From a checkpoint of a small transformer trained on Wikipedia: tied embeddings.
MLP neurons of a small language model. Each row is named by its layer, matrix (gate and up: input weights) and neuron, and shows model dimensions 32-159. Each number is 128 + 24 x the weight over its row's rms, rounded and kept within 0 to 255. Numbers have three digits each. A neuron's up and down rows have the sign that makes its largest values positive.
Before each neuron's rows, "fires on" lists the tokens most often at its 100 highest values on Wikipedia text that the model never trained on.

fires on: "\n"
L6.gate376:141105089117159149137078152081085108129138144120135108077138121141143158113137111129149096129080111084127139126127142103162110132108144155125156128137113151138099125097083082118130135119114164076165106104128094127141100123179112159103124158108138112127108113129136078122128107178157105117154131153114161150157153089125135122177140144117113124134113149130158148113108150124179112175135
L6.up376:125094104118146119135078116076098104095159155145155103099149100137127122101098125128135106089091122120106157128108134110130121123118138130133131146140109167172112134096084088147125193108122150067170085108137104139144103141180120159108157176145149099119133117136122112136127101159104100124142166112106144153134146083131126159154109158149124106134145149144137141147109161114155101158113

fires on: "\"", "\".", "—", ".\"", "."
L8.gate258:112127096129091145111114136133123114158102100162086115021131129122154060107128107109158129106093138097179091118153148143096128105172149113117129140122111138162108157137119122131128130136081116105154091145126141162080153102096108146120130112175140122116133118132139145145157138153118111109121122136127119123169147119119118109163153095132143100164084113137099122104146116175152121106131
L8.up258:134105103115117189162107119098106112147134104118136117105131115152148146151121161120120137113144177126166104131082131133091130158118123115134111167110159080129091120115072126146089133144119129120122102104148113081131160069128118145141108143129122092119089108120119130140133101119136121110111098153103114090160185150087143192126112149116114123150112152131106118145106082145138110168162

fires on: "e", "ed", "ee", "ren", "iz", "hen"
L12.gate236:171131109121130108102129112138090095135145090163139105077107145102120142134139139088124117134110112112111105135146129137162079090126145120169152102065147129124137102116104120124132137110144148105145064128086095130098130148113133141157116120103097117126103161133128108129126139156154162109124110158162126176090125133120152085116090129082098091142164113132147170129119131119143161111154
L12.up236:093107159102142104110151162193092125110096094160128120104136128184101114128125110134125135120078139113120144139149147128165159156176135106094159123139135158142106122118128122107137132152078123079158100157169122137110126211144082112125145088153133130142109145091096103133129130106134159122130128125114169162126136135114148165138164135127141125103137102127122132111151100116137153135136

fires on: " two", "\n", " three", "stitu", " Name"
L6.gate59:145134121116155101127132129112120130147125099151099125053128109120115096154153100124145136115081109116146122086123132114126126143099116122134174097131085146110106147117136129122166140095157170105110096094162130108130081157180159149149130071112147131132111165155127141128131149124128133113156095165136159174129115104124150147126128150127126105137048154107120164125123134136121135133135
L6.up59:149146158144137148135154112148045144100138150121091129125120164141106086128119148090134113112106132098169094081156180145103123131128094117080136128080111129114148150144124114134129120146125139076102120133127132101141128158129143140133158139102117142107135138121132169139134132126112124119138140125090186109129152096162072170138138106124154126131151116113125148139071107104127113137141

fires on: " the", " their", "osp", " its", " former"
L6.gate438:132106112149164160116135140128093131115143107146109122115148196083125122139165125137126139144096155155135155118088144156173146106094127153136107111126134138109108102124098135141114102102144150093140123179089163129125106143124133172145130162134088111128056148135122088102108131116137131131131113159080140110133100084105126131129118126141130120111090134101084179086126176098138164142148
L6.up438:129145148131134190090138081126164155094128101110101148112164125087130133109101123168155118117135153149139194131144138087153152081086132110139156111126152105092107096145131095159134137092153106137148103163126176084134107163165091135104105169092134112145099123184144113107139143119143161153106150114138104146105082130122129120129071134149139151082143144129122131108118137146119123142127

fires on: "on", "ft", "an"
L4.gate278:134105111126148118075130170141156157121126146114112133134155144116122123090176123116126119135184112141167119158112134163128104150120127105105141112099131106131129158138149161122151135109140096143197143139097097143156145094091146099125120177106101126105104143148105103134135112142102115169125101137116087131117110111143098117173132141130131114110145134112147089085075129106114143137134
L4.up278:128111137129111116136121161139139113091101127119139132144140091142143120091114146130117111134170089146136152151138169141130096110108128129149131110110141136113168168150105143109115140093123118129126138125095106162101159087108118104149093160128146145084116122179135097134064092106139118192129109096091118105110153143145091101171122134117108102072136096140144118085095179097101109119109

fires on: " Cl", " Bob", "erm", " Rob", " Jim", " Comp"
L4.gate334:137118125159130163082089148150123104159128139143120124115136186145136123176144150099136158154130133163128120120149163179147137121093135103153128160108120152129091145113098108139140100082164180139126100099088166124113190141116113128104123122119123129091114138096133169101147133081143165109146140158075101115095086128128146102121136151132097121148135139085145134104162114117130157125110
L4.up334:109133095126129115176143152157112084135153100119135140109152150136093150170138107110126101132149134104141140107092123118132133168120188113109116158113095119146100104129108113159126134133155153122089144129094129126151113176122139145159165111165121127145080164122184113100136178126146110120119126116143134154117123162136103152119181081103156121113113102144142150130120154112152135106156

fires on: " M", "na", "ar"
L9.gate140:098132105107122198084121118153154122136149087143123130131135139167104125139097113102102163130155116142156147129131141147148144135162144123121117116161112151145100130150086121121134104115144143154123117106108113098113131118161104103116136183156130160117062126153113107154128159112136120125183142124149124125099126133185201106143131115123112105114099119161148117140099107109131118154143
L9.up140:116118121115086166119129156132139145103145147124124113109128119145106160129160129103080091132101097117140140104121142152129108151150103125115115170124036168157157157163080142118116130137169131118129151093088132145089129104125120149145122118132158151123054124124085107177132157115121134162135093123177116090112128112127170142150102134117122110150133091148136174143118119093144110153116

fires on: "erm", " am", " dem", " disc", "lim"
L6.gate203:118092115151093166112138140110153091126141142136106116128126138095153127165123091145109133137144137132123137151128149156136132160131162129148132099128128137150086178114117110104130116132129160088118134137162129134108138108092085110116137140133165143149143137131095102113128131155090094094166134119134146115081166140130105150141140118134113144111119145120089113129177138131155143133148
L6.up203:130150086136161110101125154138125119160096120131079141122093083137149081120146116144157150133135146102150153155102162118104131125111150168142106163124097124075161126118161153128174072102178133132142090105144103102147121116093138122154077166119117127149137151163139125106131167103147137124144123127123130138103135092119105133110116145152129107094133140115094160138144134084091134161086

fires on: " all", " some", " about", " just", " destroy", "eel"
L2.gate413:126112101133131137108093123146106157141122147116107097152144144113144145127109167156139108125134106091123108113137134079122131145123142145133108132146129106145099210115151103128121099107126121114124118107102128107099148177134133125131125161150115121066113134161182108127100131123111075165151151151134148110161121116107105157118111148131141126091160157151139117136094126090171112090101
L2.up413:143150129156103135123101084117172151162121145174138132157128109153169103141146141122168130108124118151178130079158138116124176061135118143111163123109091118176094138143098136109097127160117138143147078079114163138117111134131124119132138133087134145092185106104141134128111095121126170151127127136113125171153098152132127165175128136107091086123133136096145134123150131149083181158127

fires on: " and", "s"
L12.gate184:138133088138116194092143152192156142151118135115114124107121131117142130088186114133113106145115099116130075160118135109104080136132143134137142127138130123158139112147135101110108102140167130125163162068106126107133197101100099127095151096180143086141091137139129095118146122145138098144102106149134164124137105104153181128096093139141107139093118096132097130128078103134177122099109
L12.up184:155106133159123153110149104102085117148086110126144148157115125115106155157156128139110111126138099113128134105181111087132140138079138126106122104147135113115127150195159108119134106096165085116123143101106112066113171138113130117152167142135153124142140169150107137109136135122127079130131131100124151176108155175122120139092096127132100123109138108129191163103165130157105096126132

fires on: "o", " co", " se"
L2.gate30:108113128120134155129131165125141137143132140141115163119087145141130127132159167089139137153109128152167137153101144104118154138125106135145127103153143153127133101130146134104127140104127146090156166166156125141138174104110105135109073109106119125152097127164059118140111109132150151120126084113154167129120129110182116092130146140095141160128103135137173111144114110136144112104124
L2.up30:150115097134121135100094147123133107095088121136149176124123148124132123142110154125163128122186090125100119152117176099095141115082117170104128113144097091118133142145157156109114162114138091137123193130150124129128126109061141163137147060150132129103099133140122133106138114105126128156121128117147192188142155144164105112146119141109104132132110160110162145122130117122147104083140

fires on: ","
L11.gate326:103113122128141115108114142132091131151128114128166103105133145117140122123155117125128126137076134150123075107146146138178133064123145131148130139141137167076110160166086111110105115123146103169163127117133161111102146080148130149091106103114134136148097152122100164149111067140069162113103112169159097120136114119095171105122129126116135132129157135095085141099114152146149128130118
L11.up326:113164130119143180124122111151084099120065118139138134094148136117148165117110107084168124140099169121179109086145156113115093131090134131100141160124116154116077171151129106162114130117092123156079105086115129125151160135160165149119116169122139160122110159110150146146153065134114135166113125117133132125109140105114168105137144134106154093151146120108107106143138140149077137091122

fires on: " at", " UTC"
L6.gate288:159113143145122141087133099170105132115134112149110157109166141121134108126171114152127105133118129176093121141181123142133099130138097147159098143149095092149118100147105146107155111103100150130136134148080111096125142111146099133096110120156157140094124151151137101081114135115141191090107140137087089139092101160112114095141137133131131117108118136089072125118142162141134160143113
L6.up288:152150139125132147151109132130139124157119146140171149157149132105134122118097135112153146134067132075145155161128099121163096115180173158109150072108116107139118135109141136133137154106103156139140121141153143099134136146138129154109105093089152090125126123155119133156127131173157132127091122116131129075182147120139126120133119122111132097125114151130073144144091067098141122135115

fires on: " and", "ab", ",", "i", "sp"
L10.gate130:152135108158135174139149118104121151074100115153151156061157125159059149118165122106125081152098150158120122083130127140116145157120140110119115138129141137100133124141077136144115145117112114126116089138123101109156108140103136099101119171136119138064144146109132112109130129124125126061163127131088137146143126122107159159140133165127137067102109120077169116108156158100133140146151
L10.up130:154166132116113125100110147154133093104134134153126123125116112103102188144170122109077128132154168103125126128132152092122114108122101110132115175112106152117113120157119137128143130150138160110093115138178088144139107088131099143155081160171131153136134148145129078160150144109135122136131119117125144160128111154142175118187119149174104159106082139113102117186131118120133162126101

fires on: " M"
L10.gate171:122152164130142153096114188137158137128103085130137153130133103140104154096110123153121107172117126140144133138121152147140162143135108113130135097126134121119081133120162136141179125087112119132118157126137138080099124071154123127076105147135101170105169121133148116095079158120114144128157160165171162122139104155146125135126136120147131143121103103125175090133083119138080117170132
L10.up171:119148119116131129154106114152165137077160117068116110110080132114091166135151115102130108171136105109146123132144134157190123121087152127152147153139133157136214167156072132125104129108127122127131155126174091151123109126101194128128107089165144146130128148125124107104131144133082112083125115127122151116114113137112155138125170129113141105131103120127113168125150153117111144145162

fires on: "est"
L2.gate398:139115165132134100160101112158139127114140144141140133125128145128126111137117143127128117116107164133170078120134106101157115106099144116135114132119125124138139140150132153063129131137120129157139156148088082149177098130083132139139082156120128095138133113180102154165097154191164094140148135129119137102142156099150123094172103138077134102130189122111109143153162191103105133158121
L2.up398:112112102115128146130124132171138158111096128175165098139120149118146097166125129148091120133131090142138151088105164123129154144132098130104134149128153147149129126102139114120159114137094079115160111109144126095137085133139173108152089104141131123168122049167145108123090112104170146130136148139139102118104127145136128120148133163131136117133114185126147127120126141167176118167125

fires on: " B", " M", " K", " D", " Pr"
L7.gate334:130104178125146142148142139138126128152152105110141142115124164117123130162144126131127116180098137106116112137127172130170150132094120109123140160121132138122100129145104108147132098072092127119074140109107152138142113135160155159111052147088116148098113118150118147141129107104104154117131112123148182115112146148110140116155142102085067133153132137138151083137135119127093115171175
L7.up334:099140133134168119120104138205134160130156116103117115100126107109135106141116150186064165134158143120152139186163147161132090156129135125102136149177098136166095179172088152157098107131118142162137122108103135144119153089103158124133131149124119149146130140128136156150123128107136107085105173125108112172129119146143113142131161136131116089112118156142122091138112130130113158139147

fires on: "m", "erm"
L2.gate364:115145100125170144105143117132137139158127094091095127178093179123150137166117132147187122154141138121164133119115158152192147179131154129119160115098116157113122176105101124124136133134148186137088123121162121107127160112085121141149114122120129128112096158130129088116129150085149108123178168133106138155091121143103086164133149141130111106148143143108148124097168118098094137162145
L2.up364:129159108144145159115099120091137136140144075126077074121116169137119070153113122111134104120164160137157120131106176153128139122148137141156154136111128161098131115104089159133114110092146172116096134121150152104138129107114110117135143097092160152096108137173131128095140174090145079096149126116125140130102105142167110145063116144134135094140099115130131151104163135071075114144136

fires on: " as", ",", " of", " for", " –", " and"
L14.gate304:118100110121136166112172130132122168133109141091145129111115133070081155089129144169135105103172090144131128202079111106145136120100124157088132147155071110101137114149126092136089155152148121097151113140120128138085204125141137124141160103146118084121133129137129109128135116128147147138132127163143120095117106114131149122107102096138092122072121165077136147122147098117161140088079
L14.up304:117153125141126165098165138126130118145112142147096137091129177111141098116101084124109172119153125130119172118098084144103108158104100151175070108140097118151128161195150075126114083156163122130163129110118131143073138111102132146132150104119119099112156114143163108150136138131106120151132152165133148153134139127145102084127149114117090110123123161098160166115087126156141125110092

fires on: "\n", "\n "
L7.gate201:145095132120150116159152149128117102117140118134131104114133103172109135094120131105158114127110083107137144153123161121119099135133168131090126154122129147129114130154148103133149158096102126110124157088151109137112081123122088162077132143126129101174096104132133091099133154125101158099130165187108111139111139083177105133133153144131153147116143148130116158103136124173121089160128
L7.up201:088134149099167157159079137082112101116136141145156141129144112120127127135124112125133142151113125127138139113096133118121134124102174133132112147102110148148130128097100115089098127166130118093143105094157134140100105120119136150138143158159141114130167155106091128117147136158115169114142127198124161128150183099139095076149158105142163109145120158144118139131067129118146106142158

fires on: " After", " Film", "\n", " Mus", " Leg", " Raj"
L4.gate144:175170096152174127147130088137074138111108151169136150136171141109156121139112150167104146126097124105153126132142167136148107120140117146097113135077139069130165149111151146084167113086114138163163117127075139131154126138118062124120163132104101127139120106154127121114073121124156159110123146139126151098145159168121098111137160126139114149114139164138106149129110117136104131160141
L4.up144:135126105148151097098097113141132164105097125095117148110120095125144137135143128165115097094074089106101173138152143095086103151134084151132103145137122136121095162201159154135149140081098129134148106128134127158129116086123147168131093086109148167097119156132145111086088146126108132160137124145108093118120164121112097109104155115161081168121119121135095139121121094151095105154131

fires on: "ib", " new", " and", " b", " c", " fac"
L14.gate27:111105115140116149056101150140114098184103140098093144095140109144160138119138150104122114117143130130142120142128115150116128119141118152154122138135126140131112098125080104132146106157101049150110146077127114118156151136146132178144118155147082128107113146111128101133165154119167112112100142123102105124122112132135171082130112140111140099097130138118127114081136117159213120099102
L14.up27:088125097129171113103135122129147078106117137117126107136131154142128173132163104120124125180152109158146141166144162108122106118154160116120110072132109111156149134139135148090118134122114072109168152127141111106132125137120159120132087169110100138172093141130134136137151122169130155140111104110105105147126120131122102153090110121150124150052099130107135159082127142118085137124140

fires on: " and", ",", "ing"
L10.gate344:121124154158128119126128176140113117113125140164113109123152122106076139150173077108097120174093145111126121170106151144140104118110111052090082153114113156113145129092116138149098108120125141123116137156102144104142094119103126116105066144079120136093139131146146134103109098120156151129149140150122113101145126133127159147150135114103124144092124164094116130124157152112154147121144
L10.up344:118112124112151153109173103166129105121109110174130117140153107134107202119100109147103124133115132095102156082099112121124127093118143104120101152169124124145167129164107113114120136148166127129097176110132133129103114118140112140116135110128143140142114119158142167151132136144138142102108133128088161134148125144146135181149140168127102098101111193117107113091152137152123149101164

fires on: "|", "\n", "nd"
L12.gate130:126121125132144154158151110116066083141091138178134135104129156138105091156157124116155131161097090088157149136153136107133106119134128128144118101147136174115097150164120092138106102110110114128142134119064110082119118137161136142099142115134164123176109121146122120103153081159139142183118132118099159148132117155089124126138084140123140136159128079144136158121111154151130097113092
L12.up130:115110143145138174147118134107106117119094129142147109148106162130119102123146143147159132139131114106140126144117140130141116087093152137148111106142124116119130161120087087118137104118119107145152124108087077158105176136085124141143176118140134132137098166126148146144089143156112143142067076139105180152115182110119126090096127135102111123129064099151131138140129119106145113128066

fires on: "o"
L2.gate222:137123108120117118115131172097138136132098144123095147137139177148113136111159159131126145158127114160166166131100083145144085139103096110146122115112171163148100092128124134080133152126087176114145169136112143092188188125110082174107119153144073121123115137169089120113113146132144176141167126138134112127129097114114092091147148135108119084105145115103157137148116165106158141126163
L2.up222:133121117132149174135086193126115115118096160137114131108138092136131043112140078122142126141151123107155122120098149135132139097128143140146104135123169128143123132142104103146114133107133111144146170124050103141113101145107125123158125129089118112107166111125154138146143103165115088143135118094115163136113151140139151082132081114137139111125137111126167122119094122083192145126105

fires on: "\n"
L14.gate92:169122155084154151092108142122135113075182126127112144082112112162132129116165110102182132142105091118143147129098127117136087110110124106135118114060111168103110158126096116151138147101122126107169112098131082154190119139138134126108158162162126107142114163144136083078133112175108129126101118130151118154141123086144121099125115188106162086141109102130132146108126106128134117112098
L14.up92:147138123108162144161105082126067127122161137124100114171124142120075116122128125102119127124141120131129134135083139121098098154123185115114187153113099173136078162140086092127128114122117117110131119093134115130172124122122112141100137132158145127116112128102135121152141148128115152138148128106078108120142165071169134133150135149151126137170145156113089128104137122155136145103107

fires on: "ft", " Max", "ven", "mon", "ek"
L5.gate71:158142106134108117147118144144113167090122109091126103128154148138133144102111120127134126125148120119134093155119131146104102126127104141118123127109165153132137182170124121146147101143134125128158125150100035119139157151164141104134108145145117113102077156102116128141099180152099127159134134146107090114133137105151124099123149139084122138132141153153140109100093126109139096167117
L5.up71:116127129122074146148121168140159106119117132130120138155105130165118149111111098136161096120136082083112106157132154115105107107093130094123160098139158117160139156158123146147128120112124110104155156107175128154169103137157159091146149177147129101084116148121130134106102122124131136167128125136123127106116138115167104157139109115097136161113137135131081087116133129131108078167100

fires on: "est", "old", "are", " see", "ouse"
L4.gate407:125148085104138108127115099126141124124085127141109094182113151126119145126132152078141072143136073141137092154140124095131133137130128100057155104131124127124146161129121131111119151099097090091168135145153126141135093126138102109124181131145106100184147168160117121143129147136122167092150148163094134145151113117135138137155148107067146091120160131125118133127132174144122159097095
L4.up407:148102142142143148083124128124142132128133164157107135113161127149175033122156145131112118127080115117146145127124132121138096140115138130135175114137164110139132160158115088120166169117124121104131145079166147117149139134085134073123121179129152130155105101174122100177129153092119127114154108106110129144130150146133092133118164174149125119135148114164131084136142163159115117157147

fires on: " un", "per", " mult", " early", " United"
L8.gate202:111126088123160143129131166109130102131161112151140122169157184102125105119131145137150106132129122087135097143149123155155161161082120105183121109124109146149131129140101168133134137100133137138169132140138098133088123117107087111111118162127123103133112146128135119072090103092136168123123163122130171103115131122087130107146097111121073138107153097114174151129086104146143115133092
L8.up202:134148129131175147170124166136139122124119120099128110124164158117083097097142156121149093118124096109078114145155136103120178161106140137149106082127106127126106156153100086109133162133126076128101096159133140121116071175131117157112148124119118116123127086140126124082149121132133129134099145144140092069134155104124095138149095117139119146130111093150145131145125125110099076160092

fires on: " to"
L7.gate111:167108112149122107109159149122119156172099134121086175108128137179142120125168141093151101136140157054119114125116132169163110140126145096143130127126129136096137137155108146152106102139120137141101122101104177165108115113146137147116076161078122118163151116103126092128115119151117134128135114128126150140123121147161130122110139140068099105134161104093138154153149142137112117155160
L7.up111:128111132115119169124156176126117171144119157126088131055124111157130118158144117102176152136122125091106114129122143144156103149125105130154142118138123120130110161180170119149105113111126181141148160106099142126124134104147141149096107133123127101132163123145140149125152129106126139133171115128151123114141129148162140138081147140127117128137156104139153137127138174141061107118117

fires on: "ing", "ating", " on", "ge"
L9.gate170:131147148136150138103083129143115143139121142136108149108154118121133166111161098175158078153124135127152124187138110115151164104103101083150127134134101153114114130160147113152151112134115114150114155145118144116128129144162143124120090081097154139116128138188159155118152093081105146138167172156086057157158112133149107063129138141120099132100105140147141131105156162145101138140151
L9.up170:150120118144134137134112126145140142146091117145097152123142124128127174117132086169131119107129097116150148108098164105143089121125144152157089164112138158118117129114102132137187113128107167128115138091103124169108148145115141111089105124130197127137100158121116110128104108081118131095121115126159133091124152169102184175117115110126101126142122115136113112122110104125135143116129

fires on: "'", " due", " its", "ergy", ","
L7.gate310:099103104121167110120106119155080118131131138138131177104117149132158131084142147161129149134160121127178117104085145171143091114112127126138092162120130151095107115107130126139108142148094103130152109103192155147165121130154128163100089129158124137095090110091116134152137126159089115140118113139171140115112121087102125131107096086133129103094111156104099102084097091142191107140140
L7.up310:101116143128113141139159141142129136158141124123154159122103106134142137100119125141112108108123187164148121120120191122106175125145135105125089143115151154129103104069085127143170131157110084129124069096139146137124093138188134174127109138146169154094119117140122136147152079139114112155116121107151147071137168089110132105102112146118117093149121152123098085106110179164135134170137

fires on: "ank", "urn", " sent", " let", " sold", "ray"
L6.gate225:087093126199085097082121121157126161135107116151080094128090138103118151141148136169113138154101148114154133126140145118175130115107146092098134125146136114134107147142153102115112119142115155129130100126080136130159131165151116108143131157124109137087117155140164109146075120115112131082132122161137135121121140110116104160120135150118112143108108162117134140154100110176148157111142
L6.up225:102098107150123093095106099125104136169118103135071101125128114124137156141123145151071137119112177136144132107110124108118129140132111100132112146155108139167123175158131109132133113123116118150137105144094160163109126128219110110132123123146141155108078091128142109131067137173086090126128148117172151137117131114123124132136139156136118127095135109151110098182130116152147156091126

fires on: " c"
L6.gate178:093151104128129135142084127142113123146125105129128112138141118156152144150144115141156102141132122127137082138129123136091148137124164134157104105134138110109107158113064119172124117096127130113151145110149101096168142142117104131152138144088100127145107177131104130128129145141112109107139123121117155129139145099048192126144077116081119070114075143143151099110158122142100105186106
L6.up178:094153106082133107135094120156100128173140132122114120165129102137137145157119110115123115092186140119133116128122142131090109132166187100147137103138167082156121139120113129170138146064124111094135174125168114091126130119120122150159129112114122155176125168130119119096131137131117124112139141091103136146144143111105166127130082112110131099108106137157132079097189150139120121158108

fires on: "ical", "ological", "ational", "pl", "standing", "istic"
L5.gate359:108114121168117120131128162164116137143111106147089124142136146123080149174197134140136102144125147133137088123148154153127082161104142105136108131093060118118127140178147122144124077126152117138128126183119122123150145122107117119128131161136120128126178128159095130124121136114166132139124168151147137133144103111146189102141117116095116071165097149086130141129140137150152118106132
L5.up359:125111108152102113110162111140163128154113105133128100145124089132096139153115110142128138127163147140118153106146131131102101165117107109108141112133119113107142115179153105119155121115146078128098130180120138107123117095123135157093153145156123146156179115157079138100098126150144107171093169102166131147069098128182141117134071126161114098144113126093098136096165147143125060114133

fires on: "y", "e", " of", "al", "s", "ed"
L7.gate363:137153136145141118101119196140096150157124142159079117131137154127166082133138156109226122130120091093134068140135131115099113084160132137173124110129109119119123128125111126124129110132134142115143091082124119134147105167138113119097111126130135113141105163129103065139145097134171164166135146121163104154133135163117161118128128159116152149148133167106124159121095132139149119117159
L7.up363:151119160141121104124152156094154128115084102122124098156128123132151103137105084130127137158123139127149121141115196137115135110166141108123144174124128154124106106127098147110168133189149180152138112139129100134153148150187141113111072130137140154129169144107062147123167097190119119162103135134149159106136131122115129153141161123154127160121155120156135138110146147167114162144152

fires on: "\n"
L8.gate243:146124132112156112124074101148132118127115130150132143098144143099093153152172113116128120135089137086128144073135134151128097149114131144146129155105098143107138130120126117134130144114144145061117142135128130126126079100106110134108093145105102143103120137123150083085120154128110126111152160160126165140113096075157126131135154093083137110123111098105134173115083094118118118154144
L8.up243:113123153125185141149098108143109097120166103128151137121127129098115144138120102110113160134115096125118132127102068140135121148085143060136161144096087130097170087108145101073112119165139098108137109129151154159127107074112169156133136170114137166136096128074132141136120150109092156114158153126128121086141184136143103093113178122126108098140160112144087132137151135115127132144150

fires on: " to"
L6.gate11:108107149153105162142093105148171153153165141147098133064126120132145136131159086132142107127128109122141159090115164119153139123112095141136109129119132091066187135166136158164118097112108146094108089159121156129120117102119102137073106142076099114099140148116117163124113145109094166114156085168085136102147084107122128127090139150137103127114123114095131146107144147160156118159133
L6.up11:094095126139132132143104122156147164132127142125100111123131123154153145131125129148113160112125118100104190107154107105137121075137091138098106129128153099106165154160122131135136113110118147071137097134135182132118166098182083114118102123079131115103155141091122132149123146135143134147147044153135130103138095123095169124089132117106091121138107117115123151132147141165141120131115

fires on: " to"
L2.gate223:124097153143127140154153159133132159141103146138132151138108099125146126151152126124157139125142115134131165092109152168123115115112091131168096115148124146093150158176121144155125123114167126109147113160110128156060091097115146099132089103110115108181164146125126142139078127077136162128098123174115178121153098091121104109107124158114093114078125101106150175142120122153119132094102
L2.up223:144126139141197135128176126129109144140103147103125086114148124157192135121129132174168138092091105116157131128141108119119164141115129160115178120140157086149143145142147146128149115162109171108116116089140152146167144139146112182115123135152095125124123152121138113124122134146124116145206114162118106096139168102099099094129146147145123119135150131173110134113127157142144123158144

fires on: " |", "|", "-"
L8.gate232:149086122132117132114159114153127133127060121121082089123139153161140095082125101123126137117086120082149167145122101129091126079166110150151128152140105185158120122147135124157111097124164142126084146109111102110136125117137066131135105132130132157145094146093125124105135128183122144107112114122121097127120115181091104121142096119132117127134091135102135144118125143139157142116139
L8.up232:124096116091127146064102116114118150163074114122101147149102117102148130129146113171148132114099154110162131145105127114147128134126148097099150134120071116158098186125099106142115158088114126086102136124095148157146135178119132109153136097121102152124143116118168110129135162146104121115141104152078118148109132140127101137157129126135114134133059138113149114131132114098147093104099

fires on: " the", ";", " |"
L6.gate307:137094139138156135128150138129130123103144107134110150107133143159125142109123169163191115130119094125173112142115119094160105122127162130128117118117141131098093133106128117088125117045122146101116147098119107122158123152127139152138110157121117089114072179149068061082109132124154129098128099164140116148122138124101147112141110137105105121118090152126148139094103158138151129125165
L6.up307:140104154143146111100142160128111136150163097136096141065083134135099137115112183134168131105123154152132111136109122114120101116134178155109133117111128135081096137160112125112123118092112136118103105138118127156137130202153141145165122118108133104083104148120138074110111105099157089107138118138130106192110148103129132126151090105117073112092141139137138108114143174134121118157171

fires on: " |", " 5", "|", " 6", " to"
L7.gate15:151114137137132115116132104176104161180064112127088111107117148131079096071160111123179134143168099124154123116129128117096127142135141181151131093144150150102089164129118128136172132083135153109094085121101122126116162174152097153114092108126154127157104128121100089132178179143157126130140123150135162117137108133127155134159109143102104109125098175117144116114125135102135125131198
L7.up15:152117118183138146117114073084125120070118119137136139134092113161184148177124113188121137103125158099136135157134107131129125146084104124161142080168109112130117130136105095141124128123126180115145177130103115108151148117177119127138148159121125108103100138092114122119136140139129139119145123134067118152116110109137155150110093129130104166166137107149132134154128136142134126104116

fires on: "\n", " |"
L7.gate306:144107113169124114088119125126103126115130133153123110112104114140101144129106122126133099112114122139139120104113108150107102127111167125112113156114141108121099122114094119157096139111121120102114119109096128142136075090097118114126144097158132082141146137130143134134109107179089084132101115166133083123104126100144152115161108151119131127128132184083074130147112137081158104130128
L7.up306:089176181122166185121138121089113140122139138151133143129110128090105158102104106111167149121066108106102118148107175127125120151085170100123121141118132104145114069102094111154133129111099133142117110111111127145110106119140090161114131130162134145100092148150160112199126141118112128132115118159175156128121198121141131100167123122142148140166160123137089097126133126177098104122142

fires on: " at"
L6.gate10:141113170174132155132100131144145121159074124137148160140131171121149100110184110152145065161088133125127110110156111140162114126157140123150112116095079114140146131145152160164132085103119126135108127160069089119137143118131116156115090110126149106127116125150105108157118130160131192108150120167139119164161084124075140122153123112117123103161145128111096124142125106103142170081155
L6.up10:099120184161082119113109145126095113181102127119148171168133133125157091098136111127112095123086098107106151125154114120100111124180108116152107119127079124131149145169148153184143097105116101136139127112105124128155137112145125158120104108129134131117138107154126150161106127155135177142119118138137141150148070116108149116134106114150111088155135119111106128139128106117139148063159